config.toml
n_layer = 16
d_model = 384
n_head = 6
n_kv_head = 6
head_dim = 32
d_mlp = 1024
vocab_size = 19600
activation = "swiglu"
norm = "rmsnorm"
norm_place = "pre"
norm_eps = 1e-06
positions = "rope"
rope_base = 10000.0
rope_fraction = 1.0
qk_norm = true
attn_scale = 0.319
bias = "none"
tie_embeddings = false
parallel_block = false
init = "normal"
init_std_qkv = 0.039
init_std_o = 0.00976
init_std_up = 0.039
init_std_down = 0.00423
optimizer = "muon_variant"
lr = 0.00912
lr_mult_o = 1.5
lr_mult_down = 0.7
lr_head = 0.00874
warmup_steps = 0
schedule = "wsd"
decay_fraction = 0.517
decay_shape = "linear"
final_lr_fraction = 0.05
batch_tokens = 65536
seq_len = 256
doc_mask = false
train_tokens = 527500000
steps = 8050
dataset = "wikipedia_en"
MLP neurons of a small language model. Each row is named by its layer, matrix (gate and up: input weights) and neuron, and shows model dimensions 0-127. Each number is 128 + 32 x the weight over its row's rms, rounded and kept within 0 to 255. Numbers have three digits each. A neuron's up and down rows have the sign that makes its largest values positive.
A block is one neuron, or neurons of one layer that tend to fire together. Before each block is what it responds to, as a language model described it from the Wikipedia text at the highest values.

Description: Transitive verbs like make, give, offer, want, have, especially causative or light-verb uses before an object: making Barbara incapable, gave it, offers him; also stray capital letters in tables.
L10.gate65:154145182122118134123097113073164152092071098134107174108173096142158105073149150138150120149162139154170089121090093136158091132132103159141220150135131138184137166150156149152143064167130165124126149120109127128109132082095176138155094120057129120120101140114140173131103132115069163132131115163132133145153131127137130098062144181103067120106150147091145173085086150152135132099172
L10.up65:131091126121120084141145119121111132108085145174096134059144139098075155084129148129121077155197153155177067149107066115134143107113158154132143128084128107122175122138080104107100105111122122130181100124157136062154188148109113075206111120170172077126113071154136134132124107051133113033140150099165093159163087150105124091146129187079136117114160145116155113136158093055079114132195
L10.gate283:137161144087081133122161120088174217147110124163120155180123122204155121146092127098080160109123155142119141174164093145162115090170158171139176098136118079136153138076143123094107182129107114122117164117104164128104138115148085157138136122179085122192161159141081106187164158106046139125108156136121119132198082137073162093168161091151120120155152109156129132093160145072146173102196
L10.up283:085084148098177121037147105133166155072173122141128147136183170155074142099113088141097161133124147191157093092128060178175124109128100169131182099108128128127094135100102106137121126117158129126135142147113146138088040118084172144155133155142149101098111122116155160162111126134131117114132124080108097088120146141155146139128057150158057101053142104146113132136155135169146116121125
L10.gate412:105110126112155109105157165109130183118067156137120141076137119167068134070123201154073145164111164123095137126171158120139132101089178186095083122141111116081140156090161090174155196113144129106171136120164088112127071112058120131199108166144112048108137159130144105075099097122104091077160177154127167090155183100139121127148113150093157120174101100082201114074123124144194111152158
L10.up412:136144167109117149200101160144138165096083163186104118138209107157164070154172129126132120107132164073122175100098094135153134134107101160092089122187145118170103146136182127104098146119132169168170150127133155095108152126127178138145099156156149156130143119108139154098109112109128138122164118118115132176095159102113108124056193082127136179134118097131158109091124180145103170140147
L10.gate455:051141149132066117153166118126159103112118135124165090110137076158145142140069188130147159149133160072155155159129151156199144105095125132121122155126174156116110150161145104106138090140108127144168114169115147130131170159157112174138190127087092109145187172138143105107127169127122144142104181110096138194122104146132142123146100120131140136128086141164110162146143130153122163118141
L10.up455:148092170119120098150087112095202170135137132149139088177161139170149119173144102108126184047148121160161150117150130130156139099097123156114154081083118116147148158151148114077111133095170060118061145113103102047107115129094131013157168156150137146147119138144199053120094151127099140142172119134122151182093121121177200107109127139117201118093152124148100109122159155063149139107125
L10.gate589:154185135108109187163111103130092138081063133116104204122163131130215103161145141156109099127113152116168153160125045190107136146118077090156077091145110147136125143075139100163081145105100096099147125131131139129102188134108150091075170115123074117163123126109175086118109099127092146157132148185134147101141062162166135139123181071115086147131132093165140121147106165063119157145106
L10.up589:177181193123099122177096138135143138145087145110088152123132145212231099120122114125149124175118160089119154120153078123166145130092166193085123065091053104122102128131124145107096138082136170094160166114109124061113119187137085148127125119154086127175142135126131169089124116114157150166149111144123080092093071127127124140126113166108117147177088147142146147119144188139125121204106
L10.gate618:136144156163160108190037102154117151131075074134128129109198098149185073107105079138128175139134196128133128178116116042104107136128106172104110090135171083130121110152123144104165091142136084115092210126154097078132130121136101116097124205102162141114142071145173125091102172081187190111167170106091071133102110128156098126147126163133080149115162171139127138123136119148128126110191
L10.up618:126137120102098120105165121160093139113144088150128159138164079134125112126117143124141127144094118097112201119116100118124086113166077101043164102106121107137097101198138088062135156149141135165118128170090170070127116095094119114071114121135141105107177176145175153116134139168093063130119108123139194108120116149134133086126115158123100104142089110235151162141138111094115136130134
L10.gate937:117158141092102125113124090110080093096123124096121144075165143135177090192155112105115164085093078062118102113085112091135115090150157109162149142133114102136115145092123125086111142125085102136166106134155091089102155150178109128201119188115139127133132114125145140133079120131142117165153131074123114153133060112084169138139114038123146162071090141097148128101161117016133079041086
L10.up937:148081107078106102151162112161128042133128115103118102191171134121113128136114141082168069121096087144102154125080061169114099154130130146148124125151118121157114116164124121106129167136088115162042115108125141123080075144121103160101151099096068100078138195185090166148168107104100192186127103158166147109118141080116096112167089091110175111142111110098121171149103104180148142079104
L10.gate962:049116128087123130159120076107152133114103160190136159147126145099169111081125109185149126117119208144102096137103109116122072077135106164155150175095078071115141104092168186108121092134071178107151111106084111173124130126119112134192093081088145119199127178142111128111164157113092080208146122109095101130132075100135148134114148112133105099134069105104100074110065163132107140138130
L10.up962:064082080119127119168120155083157123136101120136152148173117158143145069056092153152106170185097094150099093115095118146116166119152110151136116172090121191083194135143143147088163121107106171076145118094109110049108136147118073167112058192083124139142117094129106162083099117159126115160131161105125119126113112183120129096111168112160144125154126117089124159106171170185139121095152

Description: The apostrophe in possessive 's after a noun or name, especially organisation nouns like club's, team's, organization's.
L6.gate654:145143111105064080118122127111129149125144115197106094154088076142091140129129144173174158144156142112072102103139147120112132109114135147109115168137161106145093138147125133060146116183106092135127094133114139149093115068130111166114167106171172137162105128081148128119089090095066098090116143109095141112079073107068141094165124091124112159043129143128067106111138088086139161113125
L6.up654:131140180115154185113163143122144154090085089112178144172130201200123145148160164107112126148135131134129179108150110093173112092090125099142148110119111095114088102134139156117156142167108124138154075181096080119127167149128102091133144143104134138093122087138144183149114092156118180125108132108101093123182132148124124139107167119076107142089135093070172114118198173166141108155180
L6.gate949:113155138129153176128158089120195117163127054166143104105086140109127151134127162177125086136148156083076122128125177139186141087110109108158113203130148122197163153121123066086131101154095088191135098116170111109087071099096176118152138183110086107128129118108150110113160107109116107139138124052096175126175093075117137127073094099083152161132103073161156061135180099134167132116149
L6.up949:135092079100113068128114118168131150135074176121136107081091129154110155119164124110145156170089121150174158170172103102102124147123085098085097100121097114053151146127143092085069165103166110029175130186106071143081149112137043110095182114082210116100132074160158185167141108154164187127101109111151144163185131152125128110153131137153183163131178080122128107151096156176141153085161

Description: Mostly "with" opening an attached clause after a comma or finished clause, e.g. "…, with the option", "ended the season with 2 wins"; occasionally verbs like make, sees, shows before an object.
L6.gate271:107142116086139091088165105121148109084114150100124126068171123121155127074148165128167127150096160091106156130142117079112107121082142127072136095106089101066126106062144092090206080131108142104131101087133092156110134144126233135097138154190105123192105157185141119136121132117167088142090110130175189153146111198208095136135100067121121126111138185075122162095128109160158195163118
L6.up271:146170089144067076091149155145175165068142161097096179107170143147093179087058107118089136113096120113074183146132100052103146154193180138041134128090210104125111185063134129144137116135143133147142136116136152129148149152160175075145166153120210080113147162093094096141131091113077161151087154120152056133184110184106098170151115103129119083118108117154110186084132114148095125132086
L6.gate361:116088156064163174119100121150087199068107122122131127101179168101137152154178161160100082163185159111156149111166144097174165104147105126149096166119119132104147104102147130094128150084148156065115140129171135112149118192141149103067182138112156096119112128180112193142122127071165157129126106084150076147147147081173128094144098132090158108110098127172149128106128139179103138112144
L6.up361:142114107116102108117115107090127175161140090160105071062103106150156075150118103110099150156137069129141141177187159139057121093045129118133129155112107081127023092073198131098128098135122151077100146170118114105116125050151124140122139104136111139170149107176036082148086131081140139109164140099172165107132131118103114150201124090149150119143147123080191122090117178171136113128133

Description: Apostrophe of a possessive 's after a common noun for an institution or group, e.g. organization's, company's, nation's; occasionally mid-word pieces or anti-.
L10.gate131:086118142144177058180105142148164072130146166150165126087063130117135172090132150152146167129091093144123148095150154115130051089072097146081159128137105045163127064055147162127096151159074170087088131140173102134140120102151162105086103119132102109160120126113141097060118128109126162134180130112130162064164131069155141140114139159122037078112087134129146127167106124168077137136162
L10.up131:130110130144157084068133124125079098154128205117189109082145152109165177180177101083172168123127156103125097131151091134159150132117109198134128129132140094136147116105098099122118115102070131116077109174148091105149148122165163122108140089108167140153133147176123121132154123176173093134157085152108132097116094169153120122113113118109072153131118088149081152149160102131180125115143
L10.gate380:057117106107147090119188141105097165105099121125100145087156105150121109178151108161156116075180161097089125085114116125111120146119148184128159199119057086178125132119144136084146097148145129129088127121120153126089136108115068086095130139147101115084131122112150158090165065113086064147145136142167144116142160179139107123106182145073168133139115112155099087091143109142121102150167
L10.up380:120086084127157155111083161112097132071123100156174106127122088101064185116178169090089103122133165065090111119118131170123155110114103110149108085156124118166070102114140190209174144146087087142135078068131109134101044110085162138157137143106048127109116112098117109146116156098046114162154167130111071105088113155119188088161156094112084144094116108065125164143181087157115137108162
L10.gate388:128105141113140163121121125128095129132157128071120104120125136063085110174169126177133087066147184154176077092135099160162117123149126125116100128137121050114140103063080124117159160121176099187096114058151119123124119131098147131106142075104186183155102149066094181106097130161134102137132127104125123129096119088112173162148125080102139201114128095113127110123091116146136083135138
L10.up388:191145098091149119134169159158164131135128090122179110097136184107122121204152172136123114118152218136122120106117200060164092153133108175154072126159126095141170055139131051117089129162105120142085091096171162115200152125132133158138082085100039133152141177165151134164156140146145114109136112087075152087114168107091119104093151135162140169188109117113095109183112140184130121088144
L10.gate500:090115169096044143192131101135153091149150102077166098141158171136132132171100140131145071157097114124086174149085120048148132134149074142088155167176121186156121124097117176071181122178087113128080108170124133127120116145110114187168068114115088139116171085125129154168149129100166071166109178111161115101137126140154085110135184115095155080100178136101139105101180073096139151094169
L10.up500:090170106101108115156123105138176087156153142097156064089132145099110147152152184073154146158125088159136102170121061053189081089164150163136146150125156117057118095115135140110135145109098150167107149160096124156114182162167073125169103097140095200104114117127139126032088118089107108111183063141141150116166107160090107179126143161108083140135128147136173157126139125138144157120138
L10.gate811:077109090104130080150127129217131165164138120149149103123163143155176190153119138135188203137102113118130152211076168104114113099120113173106167120052138083206153116132101185096061194071171103128135115130062170119131174169100218079081149129129159119078113082150098164091112137115144151112144144122162168100160202082119050115146103105117118111124078119126129141151067105115125141095082
L10.up811:074155099080129115139155103156156093119123142091144129139148194102150132134142156168129154138076125135092156165157167146118147065167224088061112140145099106118126152125108195106110175130111164177125182125100119130134126113151159101119061092140129143103054140046144209087139175160162137182183148095087121076129124120149093177098143108146084136087084134137105069113127131110103159132123
L10.gate814:095068125112094116152156154150124142124114176141117163115180117177133090117154065153099105178139157170130109150067164178131175108106108169179120147185130139159096110139111108091125119123143066123074114118130103131111080105134110142123137194149141159179142179080177197105099180096140165151154106096149126109152111158139102073050115199129152156141075108107120162068115122127129089094109
L10.up814:150157112149183093145100122166130122138117135102091061118121127142119119204151112179179183162101139086116115174098091159107100134162091181149131158159154105165168153110107106130146105126172176159127123109147105116121124145145124110167073174128122133121126161108163196137129155180168131139133094122116138150157092088108077106162140200087129132067163149122131135155146126116101102163147
L10.gate924:096069150081177071152143065133140141121147113165093116098084192081167135088150090125094125119078139141041130104160135099098148162176199158152174156131175131174112110129107084100120140111169141144164101100094142105103176210177129126141078138110111138107167143173102109109165131139118162135144160086149149114099107101150144153158126082132165152099167061135122161173136132134105133206145
L10.up924:125112110114170118172111124178118163085140146131125159061111076177173109140162129069122136167125098136101134145143166078145129083145136149179218121102117093153147110098113120120100162182115129133132117087068153091109194117147184139159141156132146122139085110094184125199086131165130125136151143116109140100162093141141128137152158092136114074161098061124158110148152153106111107170173
L10.gate927:148165129185108067145110144159095154079113100105137149072087129095125159142111079118166144107139094111117188167152182102075098202102192107122190143150159139109131181152139147074164085080136089140133094108146105144127153107044116130084099117149101152149123123086110138123091147145164156184103157089161120142161129053064164097144142160086139178114191133096159111146092174145129156162130
L10.up927:086086129078152100024118120114142142125071081152213076101134132109119143095159071126150143152171167097086053098144124104159142092157118168145128078090175125147126158098104150099118133122153133130111113153079117151148075132167133146128175153174168139164158141107110138111054105114153141099178118155129115179099094183201129131148187119058122070138117169155127173148139125099102102116171

Description: Highly predictable linking tokens inside set patterns: name particles (van der, de, do), "or" in "65 or older", "/" and "|" in ratings, units, heights and tables.
L6.gate267:143172118162135150130104173104110078142093133119128121122130164148109103105117057100142116130136138119124182131119137104153143152102136141090118104137144153120112055182128135181146125120108118151117116159116076109172070151108123106166137161119110129131156183094104079096179129148118075073143113132116160129163077101148144150107222114101226120124160136099144097183145208181077118147103
L6.up267:120102086121191144136124127099162104146126073117189175145118122160089132093128044087129154079149126109092133126113118154136171092059163134152183139182067160096169101198129160220143128122114164097123143135097078066127125138135142115151072196109126157083131143163146122147139125046106205197095114094137133177112089144134097119079112090136082098147149140149136124135120184090126119121090
L6.gate389:076149139177113124153182134152138136122111111159160107128099137114105131147098187108127130101165123162120087125082128110119084152114135109179136164103077127175159080101174159132132119130117140095012167106100132102132113140074123106098108079114105162082126100123079101094115137112119160100127065128105108133124183080140139120158127092170160105148132148071190124133162141116188103120065
L6.up389:073144119166176085141159149083116185118170085159179112132122116107150124161125126148132077111118106156075136109122155104151149135122111181079124166075127076124101051162166175167141129135138106094070092125077086101125141134208130089148103170093099128087148122165088105134070133118109160122161073135070146111150086101079159120083204169099125106123156175094137147153104048099162152135093

Description: Verbs or their final word pieces that take a direct object or a to-infinitive next, such as led, helped, want, compelled, invites.
L9.gate100:109093206127092072068087120080105072118115111144171141085125176169133049149183143111086113157115121125147077147115110142143144154151106069131135180132131117138136107154170111101112086074093092097150086059138109133089145141119135191153128126134143146091114147078120158125177126095179079206114132161127096086108132143138158123142135129146148157143112135132130176099137116081143168173133
L9.up100:112152125129139132109077145148147105182128168205151098166107151129127133091210105152107108067103107126088175153187109053080137027136140099100139075166172195150156156084133154108183176102163103075164153125147194154158084121124107104174127114107115130127121134158151119145131200128121149130198126143130129115103145150160171118125083103144158139112096165138128106175097144101035125097104
L9.gate822:108101146073133145099163150094108142133144105159178160117146070157131081148187122207113148119141111125135127101065091186104118103130102164133112166172121120116143144054151114089066201139081191115135154143107167085129160146106074170146084138130165153150199107179113074142061126080123168126131131158105155169118137134068074128117089147144161151098123118148149112135117119113155138104116
L9.up822:185116108186099077105109133103135154147126126104127097147115165095060080130151104177115134128124135182149133131173167113137149155153105172103136042141140148136103083127128101182052119075131131148192166127125089135112142154101110147108157147101130116094115159120117101088127144133111137085158097059099128139151068110166157168118078104079167128133095115118115134159138123122094051142138
L9.gate938:160125152145108127101112097120081129111168125172172071140143041154112109184146119101096152162148114150087147146128164126174086134121087220078136070079137135076100092090130085181076178084047093087144085134135073147135153103112188101161131146116102097059123120110128103102101118146144109105157150129183100106084151155100105071083106096054115160099090096126112131209109143043117125112199
L9.up938:123038156162122096125081141079097128077125161182138143141199136117099125149120095136096132134106135126091103063095138161209053119081134139107117112111149136121125141126139108080149149144056157125123149139150109172134094114121128130096141127128115160164129159189111070162064139124169141106159133109114137167126176130024145115117085106125079131077196134155137198123147171129119151098102
L9.gate1000:152135190099096121060151092072083122142112108144147115114134068125145182101215154134093126114173104157124120066093149162086080108132125132094121126119114124063111170108176122108124122142157113102197090135155069119159139210139141110163097154149061039137141147108169095090096129126179105080127112147106135096122171153221115114108144136125087179139145073087093059110121102114168078207166
L9.up1000:140185135117072084157088144084126149082137122159123153154111071185148119145127086082099077119097218140070135109117124189201112151104104165069173111135168140126149091133105088125110120164072123096143125125129166144142140163125109142153089135121128120127149192129168109129144154114133133140041189182098142098092186150096097090097162142141144153194137159129121200132171117194142122154133

Description: Apostrophe tokens inside words, both in contractions (didn't, doesn't, don't) and in possessives (band's, California's, Italy's), strongest in quoted speech.
L9.gate67:120120129077119159079170129139113127135155136164098066093134112111153086192113156122125177098149131115109158156151170103158146098091162058144123164096088050144159129149150149105107132123073111128147090158145118105108119114135110102189166110159153118115114138075137130158161097151154125148099093163153085106085110122140088121126127158143130095070184096105084067109168155193095126106078
L9.up67:111086120121145096116133135182132143135098127094176149072135160132116101105132173088092190109159153122151103127138153082125126040122135113140169142157128127131043118117129180149095076138129134097156195135149136042102083084152112121095125143107109142041140140117117092200073109135103120167160114124141115148129172143176153138147171108091104150108121078136109091152116136111108164166177
L9.gate403:135145127091158091169131133097141092173169135136087182105087103149150056156154071110208104167112124163096153128135156112100175102156125115103154153085145146190180086193154126147181177154096094191135104197112150143094117135133096169142141073162126103138175097117114094117088129112148074106142178121116145151174095208110141120150079127128156222153122114034138136113118147167136136077105
L9.up403:187133132096164138123151142161113054126052150117203083147132127079178114130136129167119172160077118119133104127116084118094105140107121110152083162169125088143160105128137031113121119140140129151142143124102127124174109077164117133127119117110133119106196156174150061108176150151162142127093173132131136169161142127168107147151195161104157106125123103076108150163155148140192090102132
L9.gate508:040141057136122155098151132123097103139167157163165137172134138149190150131114132136155165124112149155111133069032154114168084060154143113207169180193145102155148136085146172144147140131133122088110172109173098168118144099121124111126149123116089124171048148154136126107158087083087067139157081185092121186143133154120084147143185158094072176103115135118160158106108154094144149124153
L9.up508:112107145146159127089121154141174093136172108129164149194136143122158133080137133148172105171143140142137102173138116094198105140166204075133168151140113114198078114119150122118156130125087113121130200150123060149091109127102084117125098108149194130062127108127107117125201102139214094147092074092126166117135173105126096120151112085115110134087153089122117136107119155170055122096101
L9.gate725:110078087158175160138175132155203128151109165137157101098086114127089063133165144130070119150121166158145164210096123144159119090099115122119078098108142110151102147085159145158071143093101068117154133155120135105188118152156174133204131101091126129070176082143098133169142147168128182081167091128151109125113065131137153077146126121124132137080069131069078160131091066119134171133094
L9.up725:154147137161074050098139099087105113153120141123105172070117141195127078133105113083096188158156102157113141140087140107160124078141149143109159207179107166139115196074156107121096148120129102154121128075145134076110133101079088181194169132120103127109112108168108115094089114144153141144136113137082157081138066140106142140112139149081135135163138121151125127107150114117098118088171

Description: Connectors and word-ending pieces inside predictable multi-part strings: hyphens in number sequences, scores, ISBNs or semi-classical, and separators or suffixes within institution names and titles (Rehabil-itation, "Births, Deaths").
L9.gate5:103091133141106113140143068133163189106178134128111106117162128125073109125092101153161129141186103169125113159104131136092094108088134075148183099144182084127209092130129071129127107134137098180143067117107119204120155114176186089133154053143097124110141150155120150148138070071121128132134100127074114176086137136107136118177211092159129136116133131165153153110148088099174116103119
L9.up5:118147131089139137174108133092127200128150171091108162088144108153169149101087093092120078087118069048142178100104142087129175151155097105132151135119128131079151139081076128110091181137145142181105159122115168073126146128149112146080070095143144147128141140152112132127083137107151165057130109110174190090128115145066128186147144097142107187114117136168117093168126150127144072145132
L9.gate407:157187143115102111132081125145112169141108140093072098122071118173134090106132176103167131219149106126125135129120160157075119145096126176119122173159105097119132161099175056126150112212190124142106116077162101137079113136132163175071128166149087070133182100133115141109154110154058111098070119200153162095157142109126140080118184156134080110088182120104141160114125107160073192134115
L9.up407:137102158105140108126209140120170163140214086140172086081070137179096161075115135126169115094120110088147088146179129138091134079126159102108087170159106139157032114063182138169094159180191151107122130097145111097122149139164212144118114119087107162144150128169099143167108143084115190155204100073150106137147123108119107161163174151113138109165103175129085140098104106094134161104110
L9.gate642:138149120124123123133151112092149144075194158094079113145166094138118156140137070146115080109148185122119101163201114092107178043099133091133121189114143128166087181133158112075170184092131128108175142137093174152154128150141125066134134127180182177112104134107105134078102151158056113115095105114172088108123133119104077123148155098117093158170139153154129104077134102125108124133080
L9.up642:149076098103099194102156153106133138085135152127098115103137205071128100090127150141130132147131123161106128064107119105102145144133098133176093148140182165095183149137141142096125106144146136180084164092119180152147070088139120129106105103132077124122112123099037087058041127112090157154148113091154143114153112141108072172169151114039026121132145161181122151103163172116142145130052
L9.gate880:117100111181118109118109147118115170144154120125143113151064155210093178125138123138139063144124110114103138160136136078114126108172119137157162232102113129175167107171142110171125107154145112104146165152193134092168100129108101135115128086112107121107091120146174094045127126123159114107136160142098106061163137106168146085159146160130076156151180171125037152113145173114159144150123
L9.up880:098149146156146166114149131123177136117094186070104140135106131090134151139113152145116137173161061122139160100145089129123107118116109131177123198110134134109153128186136097151190088116188180134099115041104100099120153132059132115107085149066133181141116060101134045127139113055148120086156066155132133063138178127106216105176098150127138158131165168108133107113159123162181155127136

Description: Colons, commas, pipes and open parentheses in infobox or table fields just before a number, e.g. Water: 7.2, Density: 99.10, Power: 1,000; weaker on mid-word name fragments.
L10.gate214:138107155125196117119076131133159077102118110181134089101151139064138123146074141109170139089129065111129084078083121152033086163098131123125141075099120120092124080078133096118101125133125165130104142111120138134170111182146126117085101083093092163124106141116111113108119131080050154084187040182118137102139138101081153173126119128123130156177136165129123152185131152130099115112148
L10.up214:080099133157180077123144148181141132116154104139089112132151104102141112151116169107161171194155093103198065112096107143097117134129192090138139128171146131111130119111113138142121175139091105089130127117104065137122061158095140108108116150151101154098123087058116180125121094121050061102140084159139145169107117149080148151122135115178147131137162171093114169144147107071118170166117
L10.gate235:089170127172173117178138166086199182100156079136118112111153170081161117127137118092125163104122137118077123137146111140096136125138112170135127096157079101110130109088155117150129152190105130103147124055076144127150157180118146145000132113152107153145125086133166154122076112116116164125097072128170194096177126125100151131155135134134144079124103144099165160160149188139175200125151
L10.up235:112117129167110130153059096144193149180122165141099158120084114131149082088112148145115166202089144081139086144172130123030103197105130169124112124131120137132123107143164141135148096167100128129103130095091098107136066138126164166062126117140061160122146105135134104131105121088148154114153095116144080080125113113120144134141085045124156191111139162173142131131100133135154100152143
L10.gate259:164165120149175128079127141107133130135103130084206132119141120147143145193110120163120096169147116075135161123167101098128106087126173151140099132106141116191133148131160109148097126178095141069132119115126158123204177106124133152128170120156120144198065108083141123078124123179129151111176123205129103147107105088180183201087082180113110083151150165141083128079200179123081194118059
L10.up259:080065157108089176137099128111098148087144126108151151160095156151116104113123146126140126090123171133190134061150129180116107090060151163139133084110167083180123119156163081161157099186085139103105168095146172114187148128132129134118145143163129135133103071104134116096126119182096076173131092160178133113130116088145165145059134153142128141108174109105101103117147217109103131120143
L10.gate353:123133156085160107162169137133145148112096081185140066103085197072166181137153130146093110080122176140162139141074082130083120065151150124128158120158110129165162179114209083173170177112107116091199115134145141160110073154196137138134137113110094205121137116135111159075096126175163124234164103135085133168067111152074164124137143115140086154140110123148179150142110151099159172122131
L10.up353:136121146124120137093097223139151129069085109209113130160036179147171153113078147108125178198116148123087130134120138131069144107073128101173101104060132141071176113127128133137142168110118158133121111065221127141108125105175121152045157076122116133118144108097125163078080135152133146117171143109142151127105145149109106201062105106157073155148130103116089128122123194119159140123160
L10.gate426:081072216156168153078111101107097067088125084113100097126147128128124184108162065148167100087147077141079097095112149163088142154123096149152170164057104151124104095190164147114178158164155090097138136191073089124141089171128132084141202144129063121090082062166126128157118182192145140119089116128119119183144146140127142132097162073141078187141123128156108112133140177161148127131091
L10.up426:162174198125143142151130136171137162155110102182130125109142175158134140092129110164144151117096135145144087053128077094099121141177174088120058187116139141125168119182189120203188134132123163100075125133096138154142146086102114124094123108136146128086100155116115103148077112133117204118149118089131165148114141130155140124145109075123165108107141131073155137064087146137127080125103
L10.gate491:107137132174091133124157101068121126136188102115105198121068127131167147164147169113131071151123087090097097086147152147124129081146100161166193134089116148090194159122131085157173099161113065088099144135159104141125093135174143099073184135153101125149098099066089177159116134111197096113148069155142108130092086163088157151116190100142130118148100084144149189134135145149149104128130
L10.up491:124139126125160169184158108145173164127158084097148125162128142203150139138157089155197150115141113097174088144138147144157156100110187126095119173133110077113149107177098152173198073128039119067106083107146113099072101106140184150150196115169154079094115159141164163124153122119169176110121096149120077133148130135106111147108121104140077115085117147093122132129155117135177117127122
L10.gate508:112195133125097117162140099207105100100099144138146136190063164107144117145135152134139149163111118161102101122118154143102148082135111090194176128120136140141159164148132120142157125149089180067109119161117150119149138146214121114160072134142094149127114161190091166179140130075177116107056136144079110152128113094089076139111132094169188166133141112116177146131121145152082132144122
L10.up508:120155123122163113090165093123080106172127151122083110077127104096121217140115124072158136119094083089134127124125121120145136115093140170164121141068160148083192198155141103125131164098091105128166105115158132154148121121113082128117091137116124109124096136131109159140129101138141111099128151100123123115117108111088072102082138060158110083112109110114087179134127069098094084138112
L10.gate638:149093156127089152112142159062118147111103100106124148175163085115093148116153112125179115083131050136166166169134132120106149106086161127092142100129147153171142114152126129147155110121152106088142207093119123126177078133137134166158135135082153125116124109188126087065167114108160112128119077075093134142114119076119144091108139137172169184108136143077094222128099146109165096091106
L10.up638:169089104121149054082152100081141142144110158185107123149106164162105172195124164112110142147159086132105101229164142111142156149131135112171146154158116079142157164110098188156117155133097185110125184142121095071161104127147148115135101151101127147133120161178122181106137079181116093147083148170171144127163073173133119070106171076184117103144105162073105136123108160060177056133165